config.yaml
num_hidden_layers: 8
hidden_size: 192
num_attention_heads: 2
num_key_value_heads: 2
head_dim: 64
intermediate_size: 512
vocab_size: 1024
hidden_act: "swiglu"
norm: "rmsnorm"
norm_place: "pre"
norm_eps: 1e-05
positions: "rope"
rope_theta: 1660.0
rope_fraction: 1.0
qk_norm: true
attn_scale: 0.125
bias: "none"
tie_word_embeddings: false
parallel_block: false
init: "trunc"
init_std_qkv: 0.022
init_std_o: 0.0
init_std_up: 0.022
init_std_down: 0.0
optimizer: "muon"
learning_rate: 0.00849
lr_mult_o: 1.5
lr_mult_up: 1.15
beta1: 0.93
lr_head: 0.00343
max_grad_norm: 1.0
warmup_steps: 0
schedule: "wsd"
decay_fraction: 0.552
decay_shape: "linear"
final_lr_fraction: 0.05
batch_tokens: [16384, 32768, 49152]
max_seq_len: 256
doc_mask: false
train_tokens: 249200000
max_steps: 8440
dataset: "wikipedia_en"
MLP neurons of a small language model. Each row is named by its layer, matrix (gate and up: input weights) and neuron, and shows model dimensions 16-143. Each number is 50 + 10 x the weight over its row's rms, rounded and kept within 0 to 99. A neuron's up and down rows have the sign that makes its largest values positive.
After each neuron's rows, "fires after" lists the tokens most often just before its 100 highest values on Wikipedia text that the model never trained on. A number after a token or word is its count.

L4.gate480:47 45 38 55 51 57 53 43 65 59 49 44 62 49 45 50 44 47 69 48 41 33 50 42 35 61 51 52 48 47 40 49 57 39 49 62 56 65 58 38 62 34 50 32 58 54 70 55 52 43 47 59 40 54 36 59 52 34 41 57 51 59 53 39 42 67 47 46 48 52 65 36 47 54 48 52 45 61 30 55 65 66 48 50 54 58 72 48 49 45 42 62 64 48 68 60 48 65 50 32 39 60 48 66 44 58 62 29 27 40 48 53 63 36 47 65 43 49 53 54 41 40 26 58 32 45 57 31
L4.up480:34 53 60 40 54 44 51 39 40 58 63 53 59 51 62 62 57 37 63 50 46 52 39 40 46 63 53 56 64 42 42 34 59 48 50 45 47 66 61 42 46 59 59 32 44 55 27 44 51 59 58 54 39 33 51 55 40 59 61 38 54 50 38 56 35 55 67 61 42 42 49 49 41 36 47 55 60 43 65 49 44 49 38 31 35 44 66 41 47 51 55 49 69 41 56 53 60 59 40 41 50 53 69 50 44 49 46 34 47 49 37 39 62 58 31 49 59 52 55 58 47 58 43 47 42 56 61 48
fires after: " d" 28, " b" 23, "ed" 11, " fl" 5

L4.gate296:59 51 41 60 51 36 42 44 54 47 43 39 61 52 48 51 66 50 47 49 63 43 39 40 59 59 45 44 59 46 34 54 47 36 44 37 47 63 42 41 55 48 68 42 36 41 55 44 75 60 53 54 45 44 43 42 56 58 44 45 50 65 50 54 41 58 51 58 51 67 51 66 47 60 44 45 41 49 41 42 62 55 51 72 30 37 51 36 58 45 57 56 52 28 53 56 39 41 68 35 63 50 46 46 51 43 51 57 21 40 52 38 27 36 56 52 49 65 59 51 60 49 36 44 48 42 39 71
L4.up296:42 45 39 62 50 63 50 49 38 50 59 58 64 47 40 39 57 43 53 58 53 58 44 37 39 43 54 42 48 48 48 37 43 53 58 38 65 37 49 29 62 43 49 50 44 74 40 55 36 27 55 70 75 44 42 39 43 40 41 67 52 47 52 63 41 50 52 53 61 42 48 65 50 58 39 58 34 51 40 60 59 62 38 55 53 45 50 41 69 54 59 56 62 47 32 57 56 41 38 30 48 29 48 58 46 54 40 66 68 40 68 49 51 45 58 64 43 40 39 71 61 68 57 43 63 48 50 44
fires after: " T" 26, " g" 11, " G" 9, " L" 8, "ens" 7, "^" 5

L4.gate166:69 63 40 47 59 62 42 47 44 46 67 64 46 60 45 44 47 36 61 25 35 52 57 45 43 57 52 34 31 59 53 80 40 45 47 72 63 60 45 61 47 54 27 43 49 44 53 45 51 46 22 49 40 32 61 54 53 55 58 58 58 58 57 41 61 54 46 39 42 44 38 54 50 55 41 36 54 60 53 36 39 62 60 45 45 55 54 52 66 35 46 50 56 59 48 40 22 59 44 42 63 43 68 60 58 40 44 53 44 34 37 61 60 62 49 40 66 57 62 48 45 39 45 50 40 69 43 55
L4.up166:46 70 53 53 68 62 48 57 52 51 81 71 45 57 66 44 41 49 63 28 41 44 66 45 41 58 62 42 37 43 50 38 59 53 46 75 35 80 57 63 60 48 44 48 61 60 68 49 55 61 57 39 52 66 53 66 55 39 33 60 63 55 47 39 42 58 66 62 53 34 47 56 54 36 61 45 62 51 38 52 36 41 57 61 36 45 42 53 55 44 49 62 53 56 59 45 31 44 51 39 39 30 52 50 55 49 39 40 47 47 53 45 63 57 47 47 60 36 42 58 56 50 51 47 44 44 52 53
fires after: " P" 30, " p" 10, "P" 5, " D" 5, " R" 5, " w" 4

L4.gate435:56 55 64 65 45 57 30 71 50 50 45 40 51 53 59 38 46 62 54 52 52 56 43 46 54 51 34 72 37 61 47 63 62 33 55 51 45 33 44 32 56 64 39 43 45 39 53 46 31 61 53 52 39 43 35 52 52 66 52 51 55 42 63 50 49 48 49 67 29 54 61 46 59 53 51 47 52 51 54 48 41 36 51 47 37 57 47 50 53 58 44 33 47 59 48 37 45 55 42 34 32 51 46 37 36 37 57 73 55 41 49 43 52 53 51 38 58 47 40 46 64 56 34 50 59 47 45 56
L4.up435:37 58 81 46 46 48 50 56 57 61 58 48 37 56 51 43 52 73 52 66 61 34 48 51 57 41 57 55 51 56 45 39 71 52 29 31 39 71 40 45 41 33 40 47 55 26 33 42 48 41 51 48 63 51 38 50 52 62 58 48 40 52 56 51 55 53 61 34 55 56 60 36 59 18 39 49 53 54 51 35 49 58 36 55 37 50 34 57 39 47 47 62 53 35 55 47 36 37 37 71 54 63 51 41 46 55 52 38 53 49 59 49 58 58 33 44 59 69 59 59 36 55 36 42 32 74 54 51
fires after: "r" 31, " C" 8, "er" 7, " pr" 6, " Pr" 5, "ubl" 5

L4.gate362:45 51 69 39 32 67 45 49 54 60 49 64 43 27 47 61 58 56 65 67 46 44 48 47 59 53 52 44 58 55 44 43 38 48 64 57 43 42 50 69 40 42 46 39 37 68 43 40 64 39 31 57 37 61 46 54 54 64 53 63 38 37 44 56 51 64 58 44 62 54 38 44 52 49 47 56 60 48 62 55 43 51 52 62 57 56 44 43 48 46 37 61 63 54 46 48 45 53 50 57 39 46 62 44 64 56 60 55 34 47 50 59 52 54 65 62 38 51 48 59 37 62 47 38 30 38 43 49
L4.up362:43 60 57 31 56 66 52 54 52 47 38 37 43 39 52 49 65 50 52 54 48 54 31 30 50 65 58 48 40 53 61 62 56 48 53 58 50 46 34 41 45 61 35 46 58 67 65 44 29 44 58 43 48 65 55 48 58 49 59 44 48 51 61 64 55 47 60 54 39 59 32 46 42 58 49 43 51 51 63 57 42 60 50 39 52 45 44 31 47 60 40 59 49 26 44 63 59 44 44 37 51 44 55 62 52 49 52 42 47 51 63 52 43 28 47 42 62 61 44 35 60 53 40 42 50 58 53 41
fires after: " m" 24, "d" 6, "ur" 6, "o" 6, " n" 5, "f" 4

L4.gate240:46 50 50 49 64 55 43 53 42 62 45 73 33 59 39 45 55 56 43 47 52 55 64 40 49 50 42 37 59 36 54 63 46 58 52 54 51 48 46 33 53 38 55 57 37 46 69 61 53 41 57 24 46 47 60 44 48 46 32 44 53 52 40 32 35 51 61 44 50 46 43 47 52 59 51 46 67 58 33 51 42 69 43 68 70 66 29 60 51 75 48 41 49 55 41 44 52 74 26 34 59 55 66 49 52 50 53 56 34 57 41 32 46 54 31 40 54 43 50 46 32 58 34 39 57 68 44 59
L4.up240:47 55 58 41 52 63 57 41 37 55 45 83 41 43 48 34 54 49 59 44 58 28 64 36 51 49 39 60 50 39 38 35 64 42 44 60 50 42 52 56 35 32 46 49 49 56 48 67 41 70 36 57 57 36 47 45 42 29 52 56 49 60 65 48 38 40 38 38 54 34 49 34 61 48 42 73 45 59 52 33 61 38 59 58 51 63 44 51 45 61 54 28 59 48 48 37 49 60 28 43 48 60 45 61 50 46 50 52 48 55 37 63 54 41 47 41 44 56 59 49 51 49 45 51 47 81 45 54
fires after: " |" 42, "\n" 24, ":" 9, "|" 8, " (" 5

L4.gate108:43 51 59 63 43 40 52 67 43 42 59 55 57 43 44 49 49 67 38 39 55 53 58 53 47 59 55 26 50 58 27 32 32 47 55 48 61 35 55 72 53 68 60 53 55 57 38 71 73 35 50 46 43 49 53 56 54 55 57 48 60 45 52 46 43 58 67 57 43 52 44 52 54 57 50 55 52 43 48 50 39 57 26 61 53 52 50 46 52 46 54 60 45 34 48 56 62 61 48 54 57 58 54 40 65 52 42 51 55 38 59 29 64 51 42 66 38 51 57 47 49 61 57 59 36 64 56 69
L4.up108:52 42 53 58 59 49 43 38 14 46 32 63 65 52 50 65 68 14 64 39 50 33 57 49 47 53 51 46 44 45 35 42 70 44 45 47 69 52 44 46 35 55 49 58 58 50 35 44 38 36 60 58 42 56 44 48 35 54 58 70 52 49 41 44 58 58 47 44 36 53 56 64 57 21 49 53 49 47 41 49 62 52 52 56 50 39 55 42 44 45 56 47 50 50 67 58 56 35 60 46 54 57 55 41 47 55 40 45 65 35 51 54 36 52 46 59 57 53 62 39 43 55 39 52 43 37 48 65
fires after: " g" 44, " m" 15, "ak" 11, " f" 4, "ell" 4, " G" 4

L4.gate397:42 49 30 40 68 53 36 44 49 55 63 56 44 35 56 74 33 52 59 35 65 61 52 51 35 41 53 57 52 68 52 59 66 71 54 40 41 46 49 64 51 55 64 54 56 41 55 65 63 39 28 47 40 47 44 63 52 42 68 51 54 51 48 47 53 47 46 57 47 47 57 40 38 34 37 58 58 49 43 52 67 53 56 38 71 54 41 46 44 31 57 45 31 54 53 50 57 72 41 56 30 64 55 54 28 46 48 52 58 41 55 67 35 38 54 50 66 51 39 49 54 53 48 62 47 58 43 44
L4.up397:43 35 38 53 48 39 48 47 49 55 33 61 50 60 52 54 62 72 56 42 69 34 44 45 56 44 52 58 25 45 59 40 59 50 35 68 31 53 56 49 57 56 62 45 52 46 30 31 47 40 43 39 45 53 58 49 40 45 59 57 52 60 62 40 30 54 41 17 58 64 49 33 45 47 49 48 48 41 61 67 61 52 57 38 47 28 53 60 53 43 59 29 50 63 52 46 40 53 46 52 67 62 46 49 34 49 47 48 45 43 52 38 47 53 63 47 38 66 47 40 44 68 55 43 59 56 62 43
fires after: "S" 10, "ack" 10, " p" 9, " sy" 9, " under" 7, "ay" 5

L4.gate434:67 54 58 30 52 45 57 59 37 52 55 41 24 51 45 53 47 63 48 65 49 48 67 42 66 60 59 58 64 63 49 40 49 48 45 59 55 47 48 28 55 57 62 36 48 63 47 58 35 64 49 41 47 56 35 63 52 59 46 45 36 55 55 44 34 72 38 52 38 54 55 40 41 40 54 63 50 61 51 45 55 45 55 57 53 45 62 41 52 55 28 47 38 38 52 54 43 57 36 31 48 47 53 31 57 54 53 77 51 49 43 44 46 51 55 66 50 39 44 36 28 50 38 53 38 70 57 44
L4.up434:50 44 52 76 51 65 64 60 59 43 54 42 43 56 48 54 51 60 37 42 48 54 57 36 44 58 46 63 61 65 60 54 55 44 58 53 71 56 53 45 29 55 57 48 52 57 44 61 50 55 48 48 52 58 61 65 50 47 53 40 42 45 44 54 61 44 47 64 40 46 56 45 49 67 50 38 67 53 39 54 37 48 45 53 44 54 55 32 62 51 51 44 57 61 38 60 45 70 60 34 56 53 40 52 38 59 24 64 25 46 39 43 50 39 55 50 41 46 46 62 62 39 45 49 58 60 77 52
fires after: " c" 13, " s" 11, " L" 11, " m" 8, " l" 8, " M" 7

L4.gate353:50 40 57 55 66 59 42 43 44 45 47 45 66 58 50 45 45 78 55 50 50 29 59 64 55 53 47 63 69 46 53 57 61 51 44 42 42 55 50 55 48 56 48 38 32 62 43 51 69 65 75 66 53 58 55 55 55 35 50 65 42 37 47 52 55 50 47 42 43 55 55 58 46 46 29 53 43 47 54 54 47 43 46 67 57 39 47 49 49 54 39 52 52 52 58 40 36 49 45 51 31 46 71 61 55 59 52 53 48 42 57 32 51 60 42 60 51 52 62 50 52 56 50 45 46 67 32 63
L4.up353:54 27 45 46 34 30 64 68 47 40 64 40 46 54 57 68 49 54 46 60 57 55 41 52 52 45 66 48 53 41 64 48 47 63 34 51 54 42 52 35 47 53 54 50 51 40 59 63 63 53 53 49 40 23 40 55 60 60 41 54 46 46 55 45 39 43 71 62 30 47 55 46 47 41 43 43 55 65 62 42 63 53 49 73 40 41 66 56 50 38 51 53 34 43 54 56 61 58 27 60 49 44 44 40 37 67 59 39 33 46 42 57 51 40 37 60 38 46 52 45 31 51 74 53 56 51 46 62
fires after: " st" 14, " St" 12, " Sc" 12, "c" 10, "b" 9, " sc" 7

L4.gate109:45 58 47 55 61 55 68 37 47 55 55 52 57 60 45 53 61 55 56 39 45 64 39 39 44 50 57 68 34 47 38 55 60 48 42 66 47 39 59 49 56 45 47 40 51 46 47 62 61 32 47 60 57 67 33 45 54 39 64 49 50 40 38 52 42 42 40 59 54 44 53 37 46 57 64 50 53 49 58 50 42 33 43 59 42 49 53 52 61 54 62 50 54 36 74 58 42 62 21 58 34 49 35 38 35 58 33 64 52 60 55 55 61 49 22 56 53 55 38 60 56 37 34 44 42 53 51 70
L4.up109:56 47 46 49 53 49 53 45 37 56 68 37 42 57 46 52 45 48 64 52 43 51 47 34 60 30 47 62 39 36 22 65 46 44 43 57 54 40 37 51 49 39 68 43 42 47 68 62 52 22 64 47 58 62 64 75 53 34 52 47 42 38 40 63 55 41 46 55 43 41 51 55 49 55 43 46 53 58 53 47 45 40 46 57 53 61 49 50 60 49 63 30 55 53 47 53 69 42 37 63 52 53 73 45 53 48 44 46 40 52 35 67 44 62 46 37 47 60 46 33 52 36 61 67 48 62 61 57
fires after: " T" 22, " t" 12, "at" 10, "u" 7, "w" 6

L4.gate408:43 58 44 36 52 32 48 38 62 50 52 45 64 64 51 59 35 54 53 67 40 50 41 60 53 55 54 61 43 34 41 34 63 49 37 37 64 66 51 28 44 52 54 41 36 43 28 49 64 38 35 51 58 70 60 45 55 52 34 53 74 47 35 61 53 29 54 47 45 52 39 60 44 51 38 59 67 46 57 38 44 37 41 64 46 43 56 45 45 57 56 58 38 50 45 57 44 57 47 42 36 48 50 50 54 58 25 47 44 73 60 42 35 45 58 46 56 37 45 55 29 40 49 34 53 53 54 46
L4.up408:43 60 39 43 50 45 40 48 62 51 63 66 56 42 61 59 42 51 57 64 46 37 46 42 38 53 52 72 39 41 53 42 44 45 43 44 54 57 50 36 52 62 58 55 47 47 43 43 46 43 37 53 39 49 41 55 61 62 39 54 40 42 41 44 50 57 45 42 40 56 46 57 37 62 52 54 52 57 64 32 52 61 48 42 42 34 29 47 53 64 41 36 39 56 73 54 69 51 24 50 42 46 30 44 57 55 48 59 61 59 51 57 49 60 46 47 54 30 55 41 47 44 59 52 51 44 29 54
fires after: "o" 22, "i" 15, "u" 8, "he" 5, "n" 5, "oc" 5

L4.gate453:55 64 45 55 41 45 42 41 23 43 51 48 46 47 63 44 41 57 50 57 52 47 46 53 38 29 55 52 58 29 43 64 37 31 54 51 52 46 53 53 55 49 62 58 49 53 44 54 70 55 30 46 51 45 49 44 49 48 64 61 37 48 48 61 45 68 40 36 75 47 36 45 61 50 37 53 41 50 45 39 64 82 39 48 60 54 44 40 53 61 39 44 50 67 42 58 38 47 61 38 38 50 34 52 39 45 40 64 52 66 69 46 59 49 49 53 53 52 52 53 33 36 62 51 42 58 52 60
L4.up453:44 46 43 43 41 36 41 46 34 69 56 52 59 37 54 57 51 37 50 55 74 53 39 46 56 43 59 50 69 49 57 46 42 41 65 53 33 47 59 52 37 46 54 66 40 50 36 43 58 55 45 46 49 50 56 39 54 39 47 64 53 50 45 48 68 57 59 39 74 63 53 65 44 55 47 39 51 70 37 50 44 42 54 57 52 45 52 61 32 56 34 70 29 45 25 40 51 58 54 58 44 61 36 38 63 50 42 58 40 47 52 55 41 53 51 39 60 37 63 67 67 58 56 58 58 35 52 53
fires after: " re" 20, " S" 17, "hn" 12, " s" 6, " sub" 5

L4.gate253:39 57 34 43 52 54 48 52 56 42 36 43 55 52 54 50 71 42 29 33 59 50 59 49 33 53 59 46 43 71 65 51 40 62 24 45 61 62 53 40 53 54 47 52 50 44 41 45 57 61 60 53 56 39 33 64 50 64 46 64 52 43 42 45 53 47 57 46 42 52 31 43 52 50 49 62 55 40 37 50 61 49 31 62 66 48 73 42 52 52 35 38 64 64 52 53 36 43 65 41 49 38 38 72 45 34 53 56 56 52 72 55 43 41 57 53 41 54 67 55 64 47 43 47 36 55 58 56
L4.up253:47 32 65 50 48 44 56 49 38 53 35 66 55 37 43 48 34 50 31 45 40 49 44 18 54 47 39 54 40 50 45 47 57 65 58 48 72 51 52 44 40 71 65 41 47 41 47 26 28 50 36 47 52 59 53 61 52 58 64 45 50 51 57 66 46 56 49 54 37 48 58 48 64 48 46 54 50 52 43 48 42 47 68 53 50 37 47 48 47 55 33 55 54 46 43 61 50 57 48 37 47 49 45 57 40 64 36 53 58 67 69 75 42 36 36 49 51 42 54 50 54 53 53 40 30 61 72 61
fires after: " cont" 19, " m" 11, "ir" 7, "ur" 7, "t" 6, " l" 5

L4.gate230:55 43 52 49 35 41 57 47 41 50 43 36 55 48 45 55 47 51 40 56 40 70 44 64 38 60 66 40 75 35 63 34 56 57 37 43 37 40 37 61 58 58 52 57 53 45 47 68 63 69 37 42 47 39 49 57 44 49 61 59 60 57 50 53 67 62 48 40 48 54 35 50 53 57 39 45 49 64 58 56 76 47 61 47 55 57 42 56 52 49 40 41 42 35 50 56 47 41 37 41 38 62 27 46 44 71 45 61 69 34 71 47 51 45 51 66 57 52 53 64 52 32 61 30 36 50 53 52
L4.up230:50 50 60 67 44 49 33 55 37 39 50 59 54 26 62 41 47 31 57 45 44 55 27 53 37 50 52 48 49 41 37 55 59 62 63 43 57 47 56 38 51 28 43 46 48 65 48 66 61 50 60 53 62 44 40 49 43 54 42 45 47 40 36 54 51 31 58 45 49 37 45 50 42 68 39 63 64 60 41 38 68 52 50 57 60 49 51 56 61 43 56 34 51 59 45 53 60 65 58 34 26 31 40 35 69 67 46 52 42 36 62 49 32 49 46 56 42 63 61 33 41 48 58 53 40 61 52 48
fires after: " c" 19, " Col" 11, " s" 9, " con" 7, " col" 6, "ar" 5

L4.gate503:52 40 51 23 41 51 58 33 36 46 37 50 68 57 45 49 49 64 49 57 44 49 29 63 72 52 57 63 60 63 41 46 55 43 58 62 51 48 67 39 56 47 54 40 66 42 48 45 45 32 55 49 44 42 46 42 49 53 46 41 46 41 53 45 60 52 48 49 59 57 34 47 44 58 51 53 53 36 46 54 42 41 61 40 64 34 53 53 49 44 67 55 61 49 35 57 29 41 33 55 33 59 51 56 43 54 76 59 63 47 40 56 60 30 42 72 53 62 30 64 51 48 42 52 53 66 64 51
L4.up503:51 80 53 45 41 83 29 45 54 41 56 40 53 37 46 42 52 35 64 61 63 46 55 54 51 47 56 53 49 43 55 58 25 42 61 39 77 60 41 53 52 62 63 45 55 57 62 52 55 50 44 36 34 34 51 41 58 62 52 59 47 46 47 57 37 52 71 53 51 47 49 41 45 45 50 52 67 45 29 41 52 61 51 61 30 35 35 63 53 60 51 53 40 59 52 32 61 51 36 42 65 45 53 66 62 44 57 50 53 47 40 54 39 51 52 55 72 25 36 58 52 63 53 38 52 56 58 41
fires after: " in" 22, "," 14, " f" 8, " September" 5, " inter" 4, "ce" 4

L4.gate24:29 50 24 70 45 46 43 55 54 50 44 46 56 48 38 74 44 59 59 47 37 55 33 44 46 45 24 38 48 31 56 47 57 45 59 29 45 58 48 39 46 60 38 63 50 55 50 50 40 50 44 51 45 63 38 40 34 53 55 57 52 55 49 55 47 59 58 47 35 41 43 43 49 48 49 48 60 66 41 50 56 56 40 38 41 27 64 64 75 37 59 56 43 56 44 47 51 41 55 40 42 62 42 60 58 46 40 68 43 48 60 55 59 69 45 42 47 45 61 42 43 47 44 43 46 30 48 40
L4.up24:40 39 45 46 48 57 53 46 49 42 34 58 69 60 52 48 63 56 55 41 49 44 70 32 37 64 48 44 33 57 59 54 41 26 48 54 42 47 58 38 55 28 55 52 56 50 46 49 54 59 36 34 61 38 65 56 54 52 62 58 73 44 46 38 45 66 46 43 49 48 39 54 60 67 46 46 57 46 70 61 58 60 57 68 44 70 68 52 57 55 46 36 43 46 35 47 43 47 51 64 43 46 52 57 46 64 52 55 53 44 50 53 66 52 45 50 78 38 60 46 66 58 51 55 43 58 60 33
fires after: " b" 26, " d" 24, " W" 15, " B" 13, "B" 6

L4.gate373:45 52 37 55 38 46 73 50 76 60 51 59 61 31 54 45 38 41 54 46 63 61 56 50 31 34 60 53 48 52 42 42 66 53 55 50 52 50 46 41 38 60 66 56 45 51 37 47 57 40 59 50 66 44 46 47 71 40 45 54 78 46 42 41 36 58 34 54 61 44 37 40 52 66 62 41 55 60 49 45 57 56 45 48 54 35 47 41 58 47 68 49 53 33 60 54 54 49 37 42 35 37 44 45 43 56 66 56 47 43 57 40 45 48 62 63 56 49 60 43 64 39 49 68 43 48 59 45
L4.up373:46 46 44 42 44 35 50 54 56 30 62 43 65 57 42 53 57 29 46 55 45 72 53 44 51 44 59 43 41 48 51 49 47 65 40 66 61 49 51 62 49 47 54 67 36 47 31 41 43 40 39 61 49 48 37 50 43 47 50 71 59 35 48 63 68 42 57 31 42 58 47 45 35 45 39 56 61 58 55 50 61 55 51 69 52 46 63 54 42 69 54 49 52 64 66 50 57 49 48 43 40 52 40 44 55 62 52 50 55 32 41 50 52 50 36 57 48 67 54 53 54 65 61 56 52 48 54 63
fires after: " ar" 23, "ord" 21, " Ar" 17, " Col" 16, " col" 6, " L" 4

L4.gate284:51 55 42 56 41 22 49 47 55 41 33 42 78 53 38 51 39 35 41 62 47 68 46 62 55 57 53 69 55 42 57 55 33 58 54 60 51 57 54 40 44 56 53 62 49 42 47 45 42 48 56 58 65 57 39 45 54 60 49 38 59 39 49 44 74 66 45 47 51 47 58 67 48 53 54 51 41 48 58 61 45 48 58 28 40 42 38 55 55 58 60 48 57 47 52 52 55 53 49 37 52 68 37 40 37 50 53 65 65 61 47 50 54 34 48 47 49 54 40 70 43 34 36 34 41 69 34 55
L4.up284:52 40 63 64 36 53 56 54 39 62 43 50 60 46 43 43 40 37 55 49 55 42 56 33 60 56 46 62 48 43 46 57 50 46 49 32 52 49 58 48 56 59 52 43 45 44 42 45 66 73 53 29 60 28 47 50 54 43 66 44 53 51 77 49 60 39 49 61 53 46 64 50 44 46 47 50 49 44 61 43 58 47 48 56 52 36 41 54 47 49 48 55 44 44 29 51 61 55 41 27 37 60 59 43 36 46 64 53 36 50 38 57 24 46 48 38 53 61 35 60 66 55 57 38 57 36 68 49
fires after: " con" 21, "ur" 12, " Con" 11, "st" 8, " c" 8

L4.gate149:43 66 47 51 57 48 48 61 53 53 56 48 53 58 49 61 53 54 51 40 53 56 39 67 41 43 39 62 48 38 47 48 51 40 36 38 50 52 54 52 71 47 36 48 60 54 60 36 40 56 55 56 26 49 34 44 48 34 60 43 48 48 40 46 55 52 51 35 33 29 50 57 63 65 41 58 39 56 64 44 39 52 60 27 58 45 31 62 20 54 46 50 49 64 42 47 56 52 46 59 49 58 57 26 45 53 58 60 43 54 52 41 67 61 40 64 48 36 51 47 66 54 55 44 56 61 48 57
L4.up149:63 45 58 49 49 49 64 42 49 65 49 47 46 54 50 43 54 61 59 54 50 50 64 50 55 43 47 45 61 60 47 67 47 31 51 61 49 25 40 61 71 52 40 65 44 30 41 36 46 53 47 55 33 43 38 59 58 34 35 57 54 67 37 41 57 41 60 46 50 53 51 44 42 49 40 54 64 61 55 57 24 31 48 62 57 50 44 59 47 64 44 55 46 44 49 35 70 31 55 52 63 50 49 49 48 70 48 67 48 47 43 52 45 36 73 59 55 53 48 51 51 42 55 58 57 38 64 62
fires after: "ord" 13, " n" 13, " Ind" 12, " re" 8, " S" 8, " ind" 7

L4.gate221:42 48 32 44 47 52 53 68 50 59 41 58 58 61 49 43 22 40 45 56 54 57 57 49 48 57 42 50 34 49 61 37 46 48 57 51 53 54 55 45 59 59 55 60 51 50 42 42 61 57 43 51 38 51 58 42 61 57 42 52 51 51 71 49 48 45 59 59 17 39 46 30 48 38 37 55 35 39 35 73 42 44 79 35 44 44 66 57 62 41 52 53 45 57 51 52 51 59 45 55 71 41 65 53 49 49 55 46 49 46 53 56 69 47 29 50 47 43 64 70 61 32 51 53 59 52 54 38
L4.up221:44 52 32 50 63 45 59 57 45 51 48 39 67 49 56 50 47 40 40 46 53 52 63 55 42 51 66 60 54 37 42 46 49 51 60 35 33 56 50 34 55 56 50 53 45 34 41 66 52 42 40 46 46 53 61 64 63 55 43 35 48 46 43 30 53 65 46 56 47 35 47 45 30 41 49 50 49 66 57 61 41 42 58 67 50 49 69 54 55 55 42 54 66 64 50 40 41 55 35 41 43 42 30 51 62 56 49 62 49 45 48 52 55 40 50 53 38 36 46 54 40 61 58 27 66 46 54 62
fires after: " m" 14, "ad" 11, " l" 9, " ad" 9, " on" 7, "–" 7

L4.gate506:62 34 60 69 49 46 61 49 62 44 62 47 58 37 51 45 50 62 50 61 49 74 46 59 57 47 48 33 60 33 28 62 57 50 54 57 35 60 53 45 30 41 43 45 38 46 41 38 50 49 48 39 76 55 50 68 43 48 45 55 50 46 52 58 42 64 56 49 60 44 48 46 41 62 40 36 38 60 52 26 54 55 38 48 59 49 64 61 62 52 31 48 62 49 79 53 46 59 60 47 46 47 59 45 52 69 38 53 60 41 63 60 52 42 47 49 50 59 59 31 37 46 42 47 52 50 51 45
L4.up506:58 37 43 50 53 45 55 48 45 64 55 30 68 52 53 63 35 55 48 50 50 41 46 65 44 49 45 55 36 43 44 53 38 57 49 72 62 53 61 63 57 38 59 59 44 64 60 42 60 69 54 61 54 46 52 49 33 39 44 48 51 55 47 53 56 58 58 45 42 52 38 53 46 44 70 24 69 58 63 42 47 56 47 47 43 45 56 41 60 52 49 33 39 52 51 71 48 22 72 59 56 53 43 46 51 61 42 35 56 40 48 44 35 43 66 66 51 39 43 46 54 55 54 28 55 51 48 63
fires after: " B" 16, " b" 11, " Aust" 10, "f" 6, "b" 6, " f" 4

L4.gate355:51 48 47 52 38 46 38 35 52 43 51 50 76 51 38 55 48 60 61 59 62 43 32 51 43 49 67 65 50 43 41 52 58 36 46 36 41 44 47 51 49 48 57 60 45 31 53 58 50 62 59 67 50 70 49 34 51 45 51 55 46 61 54 59 33 50 42 47 51 42 44 62 54 24 49 59 42 68 40 40 67 40 44 43 45 64 39 47 37 58 54 43 57 46 56 54 38 50 51 48 75 61 58 54 48 48 65 55 42 42 58 58 37 47 56 57 53 47 59 51 60 45 36 51 52 46 52 62
L4.up355:41 33 52 47 40 35 51 34 66 50 38 65 53 37 62 57 42 42 62 51 62 44 53 60 59 51 55 62 58 47 44 58 57 62 44 56 43 48 52 36 52 58 51 58 74 58 35 33 68 42 59 47 27 62 51 39 51 48 53 48 29 51 46 64 58 39 42 62 54 53 38 60 57 27 51 71 36 53 50 53 70 41 53 57 52 54 43 46 40 58 37 40 47 49 59 49 40 44 32 57 49 59 42 59 42 48 71 60 62 47 38 56 52 47 57 51 42 59 64 47 52 66 44 53 58 55 46 64
fires after: "r" 14, "g" 13, "oc" 9, " N" 9, "u" 7, "it" 6